MLP neurons of a small language model. Each row is named by its layer, matrix (gate and up: input weights) and neuron, and shows model dimensions 0-191. Each number is 128 + 24 x the weight over its row's rms, rounded and kept within 0 to 255. Numbers have three digits each. A neuron's up and down rows have the sign that makes its largest values positive.
Before each neuron's rows, "fires in" lists the words (lower case) most often at its 100 highest values on Wikipedia text that the model never trained on.

fires in: "his", "her", "second", "s", "section", "whose"
L7.gate73:114154117139091138118144100084135143098132094160119129153097121126102094127126143127113105093133086132177161126152136120122140093071145140131116107129128172132125145149105156108111126137129120134142150126157119145122089172154095064130150089142152142135117114114142134112099155123107151114146144143120118133092134122146061099113140151157136102099126112111161118140136169179138154089124112093146119125119182109098142119121127147153147150122100166110103156146143163094138189175163111115136122117071086110109112142123101177150130123125122145111169124098141132110074122147110155149
L7.up73:123148091132110173109156150112131132069118106158108126106116111115101158087099135109109168144133141157154114118127096100140120147078141145157100117097104136142102092138124090076148139106083103101143152116157131179149093136148117101121107125181148135106165111109148106144140130181118127123159119126175108141159124118117145134126153139194105150186136105159116175151139134139147147129112145133138094139074133128136118132108091076125144176119089137133094145113128122171124160139094099111131152141124136079100141137133130114110162150111120158126128147118118089126106128139120112143

fires in: "more", "very", "most", "middle", "even"
L4.gate121:155109137143082118152157125098189133120141138133144098124143157127121176136113126118133160101126130120086098167147150115126106124134177150178149140148131129129107094113133141098083139129121096089091092126139141126130116119107133123115116147090166181130105141139159170137136180107142116136143147157118138115144129187108168130117102152117123132120159116108116081144138076140096142156117106133093125093165125114134149142145114134109109150148140160144112155168182121139119119136116149139164119113132109140091134160094080087157095097152119137118176087141128128090082129106141144095
L4.up121:156147101164091108147150127146119111146150112142125165131116081129122157125084189158111098082085151157156149127115140121100112141111158139164178085107118151112151100131130171118120114121181142139186132151129101098136130150129131148142158124099152100166113149119091112083118131120139130154127123119100162158167144137117141105161105119103143074119098113138139122097106134089112133168116074110134127132130123114153173097117170137123107159150098105127123149132093127125128176122102174110097152143110161151099109132151163126129108139137159113154154134146119164126116109141142095129

fires in: "a", "its", "his", "an", "is"
L5.gate76:110139141144092145135119074167122137082056114114121121134107126130082142123140104093102097174143136129155176148174122184102133138153120115164150141125122150108158104123095108141114101093138118133144131139110113109140112146131148101079103075150134151107140140128123125148128097168149166180143138130094119122096106149131119135116144138146128125091129110131144135109116131140159154138159126137109107150063098100133114114126072142141169121094127106136123144154158112168129099096122142129128093131148112136107129139169106142143135090112127139108160151090112086102071150150136170123
L5.up76:127168109140141166112129145133140137123106136117116122144094110105158112100099119114074113117149148147124183121093106128102157114118122150147104143102138175143136135132111132095116165104151148104132121149134120144081113161143136119131109146142111139123083171170140141175099130107162181120171139143115141142144094110130106188111155157124173133192141102141146147148154168111141146102107145120140125093128160151138117119135086150136170130133134130143140149132100141172120096139152126175105120127077120114127125127187146128147147131156109148147089122075096086111107124174142150143

fires in: "american", "america", "among", "by", "daughter"
L5.gate167:126164140096125159126114112096149142135114144131119129155154120145128090104150109096110131123127127128128128112148145129149115136125145128154111111087122173097141123136107166140135100085092124109160068155121148100106135086137145116113128123126141108126116130140192156086093108152096110090135159133109152114055092141161091096147104147144108123140100138127122097131127139152149199126153157116136091146130134118148120099149121131147145134114120119130150148173135112103138137140134137096162162188156119135118128150119107122099109158126095130107133166130068127146122144061159191150
L5.up167:127114101142117180174097100111154142131103182123139156131138098097135143134111171162100105128157105099151148119128131132155145157083141150084128136127129178122083111119141125176122133128090108138138117157154130105088148133126144120154146104121135133097093103091105163116114074148106112101127101128114123101097119126125125121107142121112116131171146089130151108130157120120135141110100123117120118138099101119121086120173147071113170123116154113129161177141130120164106086132082128112102144155156117107149107150090106118178115127156148175094133128135097162136122104134130065115

fires in: "during", "featured", "but", "day", "finally", "following"
L6.gate190:118107152126120122125084168127143100141118128110121148145135081064127128178129117107152128082108135099157136166155102083141102155154130110142107087124123126141126126096184153130137156127131158133088149123114148120144146110107143142167099151141125132119158119094164134131102132130143158133119130157172123129095138124146156101133170129147119072092161146115131130131142131165138141093097109117146162138113136124118096156173090182131159131161116114093132156149124190125134120101140129136123108159148127145131143131115109150061156096164137137069160112087115118165101131135152148137
L6.up190:105189119158117157090089205122141122137108114141109083105164154114123159136106123114133137112138105117166145138109106160137146136112161111122178125126127109093174105124159138074135156115069118156152120149135143123093093130111163142125142151135128137157147143148144116126130158110160127131157140155116121143145123083142064124148124154129145096090121138113114124106150118147120141133138098103130132133123146127153119129122138120113133096074145143111117140131134183127158128145124144116125182118123073104117135112185181169138166127101158101168129146125149130100098173135131161114

fires in: "was", "is"
L11.gate85:099124174161119161129154115107140128086128124088125153110147126121082122136088125118142113117126112135151164121121125160158135148112123128105122178144134129144095095116094117132118124138156118126176096145148085120093136143134126132094165154133131132121095131173119130098162065136149093118165124110141161147110174153137131113093101114172158128129123110117134173140139130199147119112098130124119139174097142119083082102113099151141170126090127117151109134144105088170144134116118112072094136138129092111115131140092112134148143136126145157150119181123121146110115094111169135081
L11.up85:106128093163080126094094129139169085166148170122152122097102097114160133115149126141123077142118112113112094126121096117115124163092155109145099166089139157111151110123127067125109131115068133149153160076171151135138140138142103121086085146154131091096112145134117115108114066108116105132106111131110104082144113100102087154152184113128089144130125156143091146127154157118122100144120118119129126115143171112148092101111126109124102126106127139109164101105137137142144126095120130085143157145114108159142118095159152123115146125130095134132107107145107118110166126142125134108

fires in: "national", "international", "personal", "professional", "sons", "runs"
L6.gate140:104116122093125120115102107102132151121111087113125112130141145142151162175153126112110090112112139129097089120123083144149177142137153127115104138112149120109058127125151123136125167146120147121143131091119115119128121134128109141121164135123152106069099146136126142183115106114130149157143134098099122125159129118136171152123146139064100146130146081067115146115151110123109111117147125116144130194138159117127113139171137146113171102117148099091093161157112100122079123156108124126141129146152138141117182128125091101121158149109105150090126126085118177109146152096130095090
L6.up140:115145131139119172116146098141139144136134165117128125072076151139095154106113127130155171131164133139094127138106130096101098133169126099102141130118131130116092114138078100133145127128159089107152154123136093121133103134135105110142109129140111108124143188120138125121131173129114154096080169085089126136148100108099136146107129102124124068106112172107130102152097129117154116107113134154125121154144125174156155171144089133123159150146126133121135164121065185162117117141115133151188121124120129154138136141140167120155103090116091129149082146136138141166119175126147123121

fires in: "american", "after", "america", "if", "advanced", "adams"
L2.gate10:119110140112094159104089130157188120116159105104152140147123168133127093121124162130178129106131123148115118097128139126109150100148133113116101096137147175113114158139154138149090139123160105168115139113104156116136098112102144154144129118162130119120126117149171154132102116117109157136131141181148113059104114085097110120109108107128103141114095128135116104135099098162164114108067131142105121099126132151114149129143111099150136148127103092101125156112088181137124137102084152071193150087128111122121102124128135112122145141141110116148142158154063129094138134124112093126
L2.up10:136129122135099148165143128129106149106152148103105153137081128108134098116137102152092108105126083110197102117085122148102094150120139083119105082115068162123169149174167134175095152154104103101105190112113109102137137122112131117148156096099126138115109149123152167110122125088087089159116131130173117110148181110124085126121158135138120075130138107122129095158105126166121131130078137124154138110102100127114119167153103148148125134138144119160179162112107107124115138123119161116124130146140131144134098130122134125101091164128144128092129136138097120142118137132140153129

fires in: "american", "district", "america", "african", "australia"
L7.gate158:130142133117135154127116166092091135133155109161132140105122113168112086147093110170100113095103111176175117120116153144142098113159169153106124145155145182130093112140118160155148090180137104122161097104139098106133133128148123123168120155128142069134159132132111171097118159120128138161121134124134152141159091132113181106056141135114117140099126111135123113160124139140128166111122128112109120103124146096122122142116128135126163096152151167104195117120133111151124141157097125113110121130131135132100103144126175146179141161151138151082128128131161116116131126072152118137
L7.up158:142123121128127134158177114110136106133115103098117129116153150180111148162152099151151131089105110125132141140137149137166126108137101088121169137140107168149126126111129139134162109134111131136116084115150153145094112154120083151152118128171105083127131117165127191132099109087138141142136122129114171153147126116126095117115097122158120136109112135161149132187152159120190138117145145177112126126089156114155154103137158130111184085138118125104145152129132121101077138142132137126120153140095137149103136123165143088113139100129117162119134091127091179187125161143098164132

fires in: "until", "before", "began", "according", "successfully"
L6.gate177:133116141127119145100151114116122138169148169145111135117072134102133138134112149112169148166148153146177144124147123163109148144097101146154129150144176181125102101094149126152117117095133148131104159103134123117142099141097106141103139136124137143102158120139139130073135118128120149146160119134159133132152155155150114134105147111126160147139100096121160061147130148131133170113152135134167137138057078155142101138178095161136164145092131087081121132100083177146104085083119101129103123121145120137134143172142151117101112121109131156137125139105145131131154119137094110161
L6.up177:156155109150119158122110126131075138121109147115137110137113142144143118126136130103117144140169121116141131131149161183124089091109111120115136142121116128104082157123184161091145147152119097144109153145157127130101149122101165130100158158117124109151120159132067179111118137146158186091134140149125147109101130157102115132112109143089084139161109116135113116134110080107116143097113139123094166106085124086148150150145137102115110132189116162155142141150131152170104116112109168139134134090156160136134104124117127153126114111136154189128129128085110091170126150111107161100

fires in: "following", "after", "during", "at", "despite", "with"
L6.gate51:084129131153100147131127154142159169154106112159096128133099108124129163116131137158124147123115123111138129106068128152118129137141170140109163170132135124108091117117155103139150133144146149134149152152154134094134105157137158115119119104147125099138149160137113126089098158143195125126136148124177103067110107112126171077116146164126093153136135093160136142130132092146162141138125097125132167188172103164093155160142157158108133138155097151141120125100122132105151124147126111106094141133073108147085104143131093094115119168139149148098127125080124124092122108157133135120
L6.up51:127107131152142106130121126108132094133183134124165116109174130091113190170099110112099166157097094139109099133161108108158154153112137087127159148100068127112170084159164139105139125137157096148103129173118122129111128118070145142107087125173103158133082160096160142129124100105144108140127082144131110095122122138128140123151148115176124128113103140128102107081181105150141125132148136131149136145130142107105128137146133132121115176144132149134137127156120143122115143139125051114089143135110120109170154161107131144131095097125150125136108108121120135140129173144125114149

fires in: "she", "athletic", "athletics", "father", "others"
L7.gate38:112136154142106140110123127089125167125142161135130092140154115131131143117113164127150124097145168143160140170079148100141171111125151141121146125085087118126140146077111141168118088135157107171095156119114124134176127143153148130133142140148141089133145110120154145115171155118164125140154104193130118147117142140131118150106134126163104126122128138117117136117110085120135141138074104135141166116084135117051123137136076116131129087146113124117140124135109129109121127157171123126136137148158114149099140176126116107168176145160135195124134139108143158157069099146128156133
L7.up38:159108110140098134161116100147105131150133125115095152142107122134134107127090141096147150116168119186102153134136169119125140113142138129116160157133120143115120113144145099110152170112097136106151133118136096110135107107087113117103141111200133131123158133096157116128107129157088138120134126109089154115151117152106091163098160158114118102154154144173078146104094101185156117129059120079119168143187123118131080148141136135099139119145142109099143152097102120109157109141130099118134095123135145125132126147115112130145116137119120108103067088129147131122147095121087083151

fires in: "before", "been", "being", "during", "began"
L11.gate35:129141073127115164139120110114115103154116146091126118124102185123120114134118153145117105136153132118111122141144117115173139097113157127171150160134149132095137088118098170111141134174108102102115103110090125118134145119166149158125111107179130119109053126105176121115115086067148126133162082115145116138150149090146118110133089140085159111101113113110153161119122096119145098145118153104146132149132092184115108152119140146109127098150138126118134128136111128154141136139072134128123156110116090125110135100106110082132103108142198153159133139118095098125134116112139171124
L11.up35:120126084105097075145088158157135139132162095128145120166151131141126152139166144104131125157104145061093120099125151127156132087123154129104076136141129142142110140131129131117124106114117109123140125140084123128125144142126117109129063103141150121160140160131116127174104119139114100101113124181130143132119130079168169145117144121170188142152130155151092119163100149079169133144103133128114147130111118147117108111117183122117109112122095109105132127117121116123134160197093144106121117156114099086092136134126159118126092180117124082116124161132118134138120125081138124153

fires in: "they", "their", "until", "years", "with"
L6.gate9:144087099131087098108127155120141138163114119145101163101166083090139139140152132129143113163130160124070085096137135165137065127117184136136101104139153132144115086152163122125109139092125137127108109124125135133120171112124134092112141143152119094108162128120125145113126132183142096131134126084155133153153126097159145107139128150127100111100156159111094131141128120144137135138107106117129145127175175126124100122169125105134149181133109118119097111117151111132070135155137176153095086083128142122107116116117157102122184123144133151082116130134094139112151167114159103138
L6.up9:147112091118090136126158145149125144134153149132151112142141109122143155176146111176090161094126133132110122106110122130140126172142094124115169092123102084139130101104120124115098104105160118175157168168095129142156114104139150111136121114143121158132131131109108110167095140148164157170158083161130145150113111157112099128167168117102122149129132138109106117115101142147139193080149113145178119141111110139124098145105096150129137117112171136136160142180143110097121137135148116135115126137121039105091140144152133129141086109122103124113144150146111162164108111104142139109

fires in: "film", "book", "books", "appearance", "films"
L7.gate56:125152121175159104105141140133167140117109122155077129099065126144108150147124109123113148099083136098131151140129132159158120118104134102125135133145097094144130131128151153138129128151122126098091102098129157110130175142138107102123149106091128100110144144183100129118085147149123131108116134054137129151163133168135097121153141105155112133132085129138146138134102121096133073107176115101114122171141153138074115141158134129076139117091107119129131140171082162126114117081110097123116142128164107110108163162141097088130151143090126132117108129132105092112142117098141147089
L7.up56:101127134095128150121137165164112129162165139126090184172122126192142071114126130135148160122130125095103149080130108128129131153151172102142124112101095122129147106112142102072125127135141127169128126155123147101125123135135151117157150112133171127108135119134116107144140117134125118129101146115110118129131151103143103183096148152166129155141108175114143160167117086147129105153149122101117116109125149060110092145097108178076124138097149136071111104139172141126167130102128114133181144103122149141099144141133185111147162140130131130101102141136147102133126117113145145154

fires in: "to", "of", "making", "make", "despite", "at"
L7.gate74:112117116130136073162125130134161088100146144173134131077157172078119098165131123093064161074112119089149136121121135117169117131172133113131115149100144150106153074141125109132116139092135117115117151115096111147123140125121135121138081127120104117125151139153129096113162142130158098107164143184140148131102092129110134148137155092127106159124166136115117139078127131097148125159140162079120136137127136144166135147122099137111118139134146129116102118134111109119103122135113125127134107126068078171091123151123140064121163084132126133132098142090133145107148150127163145151
L7.up74:109121151093130111151173073126122113140174095098097113157113095130143156153110151151115134142184117063074114111112123128121161112136117109145130168137174113140114103133116138148122124156118113140141144127121132139088157090149138135154104122112117113116098144153115116131133158113100126096092123113116072114090123127074149145142150148137108132117112157151157097129118107155146096121149076135133095172112153118131148149129173085146141105134139176118105097116121158127124097164135145156129177128115070149092119133096133141143152087129145140100143129141130122159114139161131179093

fires in: "in", "despite", "under"
L7.gate76:127134159123103117113144131147140121120114137118104125179144129056128118151115105174112147124114119089153142086113123143149137125112169130150112088086146130102112106109140171104112125112129156130153160153110166109114131140133107126106117121084097148101117186095155083139131164120133118091104137111139125048143161099140136102130151125163117097079148097108140120081125117115154097110154175114172127154119148113100143156149123130131130110122125164125132124134168141151121114151156127142191172132134099159113123118101128109116102142138114144122102166114095147128118103153131184157
L7.up76:117124162122138141116104103097123096152133132120120098156101128144122139097108111131149159168120150170123141141143127123071138108143134152113130077085159148104113153120161135134133100130152161128072146128117103099123139143155161116146083187139142116099119136124179110151163126128129128165111147171134135091109122098110116106139176170123114107143109147131183096149101115149094108121140106140136116145146176071120156147174166108115129134165121136097130139122163132122125162113148116139104140103125180111147113115115120129093091191093127101133130105108167142107107162161143140110

fires in: "a"
L10.gate127:109122108092143120164120068133140130106104114171147141100138134143118126151123171121123117127140097132115143112120126156155140125099121150157108087149172175106101114173143170113135112117103127162130096149134132117123135139116120098153128130149121109132140132108134101082167124113105139149109133145125127129132116100134094128134116056071140139121137133123125109115112127131126158155071118162104145160113166123144136158166140138102139146110171165117110193145145105069129153142124144096158122119077106112111100151146116085108167127151099089141130116114134160072084154158124115172
L10.up127:123169117112148080131124091108152127119094123133178170143109133125122155131126148135119165170166151156147098131128127106124120059127132121110133133092124145105109163123118157106146114145124149145165160152110145098129096119105086113141154112151106186170166145153162119106098134108135103134112127098170103106119146121166127158183144145081098162137153095140125117120116101092111135154091105102125128140099117110108141141134120110147145121153105098135132127138103132139111146109093108117136157077136147127125097106118146174171111165148127137102140122107116096127095106105174116195

fires in: "a", "an", "the"
L5.gate121:112128132118078144185131116126172079128107135131067124122158138133077086127119147124138130127156079138114140116137141121130080145125152115156121172116132158145129089123099131096084125101101141115105090157118130136130076143168125144145101133108129113149141144124157099063087143106132161156114156130139115132129093117144110164107116076137125118093114122113188175125103144102135116139152109113110116147103140113088118114088113152128106129149166104128136106129119129134095149118122137095168105135191115128143116151135113139149147130120165099113143148071158109103115164117156133116
L5.up121:151082112117113161140143093140159121146114096140148113125160112152143147147171162149106142089203129159118116095110130116134139162118136139099099139157122128142130130129137162131144129117113106129112098144113147136093116154075107120158129090119149161161105161161116149122151097133134098113134110138134137094137113167138161138155142131106144140075119111156094111115110119138170103147119142068112110174132175124117137146199124137153155142137130126148153188145106148095135160125132137089098146135106121112151119137131114152181141165080129089104115098144158164109108106128122115147

fires in: "american", "america", "ambassador", "number"
L11.gate134:074098129141122138130114130130148099121134146126085153107136146149154106182107161145073141093162101132145105129108120147075098103131141103105129078126123100113114175118118117129125111086110151112133133089125130129126098182164122097087136094100087126100152101137137134108121110124119136173115153140113127138104105142097177102100120107127129145122110100124129119120101103115093122112152132124151129106166161151138164137167133165088128114139146116171103117072156160129148114083085120107151096102134097124122128141118101161099141149107115130123086139133146156111127108154077147081
L11.up134:123153174127119165157125130158099138109149098100154162121142134090157120136145113130100123096141083125067120132110113148089114119123098157134095139119108166131115131166144103127117150157117097128146125107110109120143176160162126097091145118128105146154118114140136147123099135121116109166120122137136138084143148131131173100091138142149142096126122126136135146151128135159137125116144109162106134069128165093073137144124127117090114131140157114145150130130126138120096157139078120066149076102058120081118155148133126110105146192113139085123161127104095150171105125124108121149

fires in: "more", "made", "most", "middle", "some"
L4.gate23:082114137119103142128176108138126116138127113136150088107108116118100165133150187146153107056128118148181139147153174136155117153110133169147129100166140146101110122138141188090128144144161130147110113088138103166144120119118121121102155118114124109119169158114097096129119164169110113156112131153150136081108085114166101143113146118164116117119120155099137125129131109129111141144083118117163132102128138188107153149141106119129123113103136141133133104149080137142131154122086160130155149108121133131147119162104082120166129098105116144131130161151089109101103127119146160181
L4.up23:143116156140083145147136116104169102118184147120096125091121152124123095131135160179125101140124121119129118139150124120120120125118116111142114158134140147114090129160126137156129079109110063133166145099156127171110131172111118118151108171123134064107139148103140148150151122110104127162137102150111162155131147111130137149129104159170104122101148100125160132094140147096096127150113139103120129135098118115133148163123145177146173115148115181161151179124124105122149140123140129090148123146090152153132162125137085122153099134135126124122159149149170164165159166129109180086

fires in: "during", "over", "under", "de", "down", "due"
L11.gate67:160125113162163188132137102115140093118115131137111111152109099108166145121125109163156062142147102137197070114131113150159111154118107113162159081083123096114111137138148144114140123130127132150152084129126120109122161111131109100101148135144117113139118133154187139129119139115151135127122131130102051168126159142134157140095100138094109174135130136135126095127099142123120099110158107135106148128134116124188083131153102141120124085126135141146119150137132115143149112143129104111160136103124131125151137140141114167132171083138121152144097170158102111116105087149164094145
L11.up67:086108086132140133085136129113127188157132182170125121113182173161120097108112155196115143111081141080140139113101104184160119142137112118141154159141122126141157128129098146169093123127117154087154115138121133101110123149136101119136134156153114116102160146114186173117118142160104144116144103118151132126149122144100113131101101079137085114139142094126150129129129120114107147118113129123110141156111133137125135144132094113145088131151111097132096103115127164151104128133169112113171136133096139131128127140108099141103189149165120143099141134154140112139123149094106118185

fires in: "now", "north", "near", "news", "netherlands", "known"
L4.gate56:128146111155107130118082130115167106150117104114140149130147112144150132162143138151125093134160166133117083158153139139166144139140128114108121134138171147161094142179109122115100152187094132146110149170160112099123134139100143112127131177083123128114115145160115166128118134123145179147112174112082147125154147144156121126081137137136121128138115143089138175086174125130135082141133143146129126099154146106118131130167112091140139157131148150132098140164136154154111128120122155100123101174096099124145160154132098099107116172132081095108144087108108140152147182099156134127
L4.up56:127119126103112131143120134115138127140155123127171113126120134117144124144086151167089076130090159131124140149146098118150122143099111123080126130127127148083124132135143113144162158072089154104151142136131108184088100091117102146111105120132133137118113143124112125138119142093143131140134141163122178169107131145126137172146148161108089197157134102123119124132156111158145119138119116141123126135069160124099151121131131116186141134140110128087089180089080116153120176134089116142147102112103114136085137134112146170122141111136129109160144147144120082109140202134139103123

fires in: "both", "family", "based", "basketball", "book", "example"
L4.gate85:124157103138140062115106102113145165172104144130088158125104124121125132116096112151116129120156141110116149105145140105135160111109133083090122088112155090103129117144093110165181148112098101085123133119122146147123130132137114113134149140139137083164148177130128131122145123140117096138141131147089130130077112138067108169153124126111127145129132133124127117104139137116078125113133161142144098032132160091094128122135139108099116130125125189141132118116107111121125116119095119130095063162163106110105147140129156145092136156127134120154119125128180144117139136127126165175
L4.up85:144130103120139108133120140098134131154095134093188123113152098140157150092088134129150151097139127151118157138145122153113088125175120128113067091129151067126123102123185160116106123142150124125121118171142134137108104141101181147078091123132097129141114122160127129147119134145137125107139120093135073109105098066119151107149145119137115132117126115094100180121101140115157113121091137140159134097148152147090130130126109105116105118126158139145099120160169125105147096162140144181123131164131156117103164131146127097136150145117165159120159163139162120175150135154109158136

fires in: "been", "during", "began", "before", "being"
L10.gate173:138119149167117128117121101150137143098115114149128141132098151152128151174154145115163086153127136132118119102149119106150122134097161128158113142130142128124088128123124163058136136099118126081098145172100135123141116135178115126135153108148123102136160129145125162117107076116150120115123113146154114139108101136127096117113126140118157138118110125117139125096150121141108113142139097092111164146138120083154095158207155115098138108126119065094093131155172120126167068169143142171105133144137139135130155128147118082128140148100178123096143072118138115093154112126148177130
L10.up173:107179119125124106128124154145124128171117154150112112155134111153150154142125177094137117147139144061133154075139143157148136106108188167108136144126120122117145108136132113102133111098153113101150144149066110135137144159130112141124110124141100147094164125139125135060137091169141128144177135123122131152096104131146134167119083133103089104122120139104118117132096094121144147123164110139114118158136128115118115148102135163152108112101088101113132126196133104144119095133125128132149144115091113203141123127100099115093166086120146152135137126099125124165127129184160123119

fires in: "football", "american", "featured", "america", "notable", "ambassador"
L5.gate18:121143121110140150106140136160086111145149142153102112166105105158142105135127124128120136132110092141098126140128162114130158170145169105110170088082190198129124093160124125155139133132154116129105135142155115128135140137082144115143136100127171118116105164120086128117127104113101143144119160209137130142104143114110101152097115133175096099113127141089130138106134144158129124154139123171168151137112097120089099121097147117142119141121097114120152121126097108141148194165129107135113154113137120100139173097073115108094112147097158115142145143149154115153142148140107156145
L5.up18:110093119104115082141139110151126151164166107144124114140125149136143112177119123129114144121088122169124135115090138129140131143170140110138130138120098106115125155091155070142188117153138150112154116155140127130092127154065142129176097103103148104140137147116093115141114125143164079108124096142087157194136113151143119133160130119123121137147103161129131146095128169141143106161141137150108100109120124057105138104144150160091148120146153134124142130153080101100107156145154166152119124106127167101116154143136159096120151140112168153146137133127150152106127167149100154092

fires in: "local", "located", "location", "society", "quickly", "social"
L4.gate40:114143124119130113117154124118138139112127132116110165140101106112176109157127152161126153089124126116141159135096123085154125127118121148093126143106134126120140149164127107142157103131110150103113127103168147147119140185136098129149101125166137156129124148127137150127132103147124142162110152125067193144114133124132139097111097145080163134155158081119118079123153155106149144117132127111154161102097063103148094104156151116132145118114112163168126155102115120109135088161167107093117160120146095165107159115091057089137127098124154147089120103124139138144118083120148123160
L4.up40:131108123148136121136150093121143115125115105129118161136155131147136117067122139128138150157157115116089151129148094128133122121090088111146055108105139162144129144144106138113162097138091105099113096142137142138118100096114108128125106153123107145117062103097138095162138108152132129137112130118091158128096116089105137099122144186125128136154159128125156124119117125161143098142113165120156146091145124159101127162122155164143112146108097110096148168134145068163159110157110104087125131171166140168105136163110106103167126112126108075117114153167105111112091157096144127133

fires in: "both", "book", "board", "football", "books"
L11.gate163:126125124136122112132143144119164143123085144101100118107147103151136131130126140158118103137106134130138138142169144123123154111135087141164151106125177098133105127124092115108139135183140129132101154124134110136140125149124063109123176098145114146100116103090121117100112108102144123124141098162131135150182135090111118115144174145097117089117148094139111135154127114158125116119177136131148089168118135140084118107124083088119120167155124171132093140118157162167090127097116099147097075154170123097127153176166120155099134109110123154150148120123165145069148093152149105120
L11.up163:136155104137097097126116154156152076147118129126117122144111149138191113159141117146158161128136115112151171126146137111131114134111132172171145097087103101164142141154149101153161113130123133089124111139092132097070109105106104119132106136139148154138131183135167133094124128173124118129120141086128115097082168101108136136131158150183157164144127140127080160103122125133160154106105157106122127148110119142142105171116161110139139158158183120152130108127094162116148114138086109140159112116121114161144153136090128101118116089153106106097155126164135123153115145142079128128

fires in: "her", "october", "a", "his", "this"
L10.gate174:116139121160113078158107101133114157148142140125110187145141093152128124112132129116141131116138115151133124155163136145117181162151124132170103151115128164147122144122142136073148154166130139110159122105109108134197149176138126128146158131105153136126128110169139103116140095133142172137123147130162134121135139151165136132178140120126138124121159138121104141135097151135105112135116072132102161144097105174142114155118093131101104129115140115136134170130136110139169153195103110078163124157143067155107129105118148158154130136129172169108151107100120156089136103146133103168
L10.up174:100085108144143136131146135123147137128148113083091162097124130149143142110122150130095172105099115113078143113127133140113132142089112153126133179105110161140099137072083160137165087104135116140142143144117154130133129153101095138144139097140118131149109107136128196135112138125137149160095132168163093108121115141070124162104108151095168089102140141109159108107152101123147132142144092134127127153122135144097128126131120120116113113102097113150140200121116118139118116147136103141128176108127122128128181120165105109123130171137116110172153153183152142080139099178124134129

fires in: "two", "near", "now", "news"
L7.gate43:076155116140118171111104122146161161177095089081137095113158110084140149166100137093174137143154120115155161106130107141113102152148164136136132137134133134174117112141134120117107124134119147135144152151131134074107125147150153135128165104141099137099123145143162160155143101107092154163148176099113118156137151091131111153105110136098136173184138101158125102106088161115168125125094136172138147132108155116123107144123157116151131115185100155102140106146111167135121129187129099156127132134110114127107123106105135094095161095135118126167123131151154147120115132106140124125
L7.up43:110136100132114151145090102139109158118148125101142110140096093096154146149119158101100117132140160139099160122104126112186162140129123130124128075154163168123115111151100120116081080136093157160092081124150124099122141115162166112185139134160144129116087110130111161140140167140110101138079107155143136143128123124125158101073178157115104127116124136147102130104114186126134136182154114154142130102130149106150142152131131122132112133136147130142132121175149111127095150137150147181165128120158138161051123105113125128115118108131139111136121150174141115118126138091150126112

fires in: "its", "their", "his"
L4.gate115:145142093100101113163097113141172099125111083122159099130155126166121131072190136161116103104156109171113179121148136121130176165116089171136118145139136161113142168124159128132098154132149139135142120102128142142140110167074082094117141116138154113175113114151181128105107116130155155130143102123143141108120086153092158132104130184140142095111119140154115098171097173126136139111126147104131099157125136107130100125117136111124146109097176140146155125121139117113142160130149113102105156150134136118110125107120143118147156124104129117144127111135194127079137131104153116125
L4.up115:070106108130118099139090161113108127111130156161084148126122132120137128114137148172106162135128105186114172113121144072124118116088103129146116122108143135134154131148120122059109157121156109150147059138102135138156134135127156126131142149140192138131095155131153135097147073147154148131122167103126137141154131113113145074119097110140134132111117154103164132081177150133130157105129118129167105127124121104089127121127110127087123143133133191177145136149097154126124105169146147133074118147143140138143124136124121100104143139123139137109160135120125113152142099172173111124

fires in: "united", "american", "august", "america", "named", "taught"
L2.gate117:085124151111138135108124174133123166093148101157153118079121145135091149108073125105149075143133126116129137150109086142122140162133119134116147100155152150114115117165162134089102159103108125105131107118099109143144126132131138186159133141095148088138102170103129156135127104071075135154092116135118104109140128149123117125112141132136173144127132150125160123131121137128108100122180135178113167140124104116131140122141108124120121118112118138129095142123097140097160182097170156073135157108089094096146191177149141117126112138136135123152135155129158113166140146155148124118
L2.up117:113147103164172186098135090142145089115159084144101128092124154127174119120119109121125098093095139081114121152102109128155146094089117123116129127101106174137146089148115129113103140134126133135147132112099109119112129156126196153145133075145110120130115133085128138142147071141132085118075128118133099132124108108132117121123190157122173102106157120115104165122126115109089174143157141152149112159092123120082118148139129162110132118122103136137102108137157142123151111114140134126094124123118128120148152191127147142108133153147145100158148146157134120104089124133140163175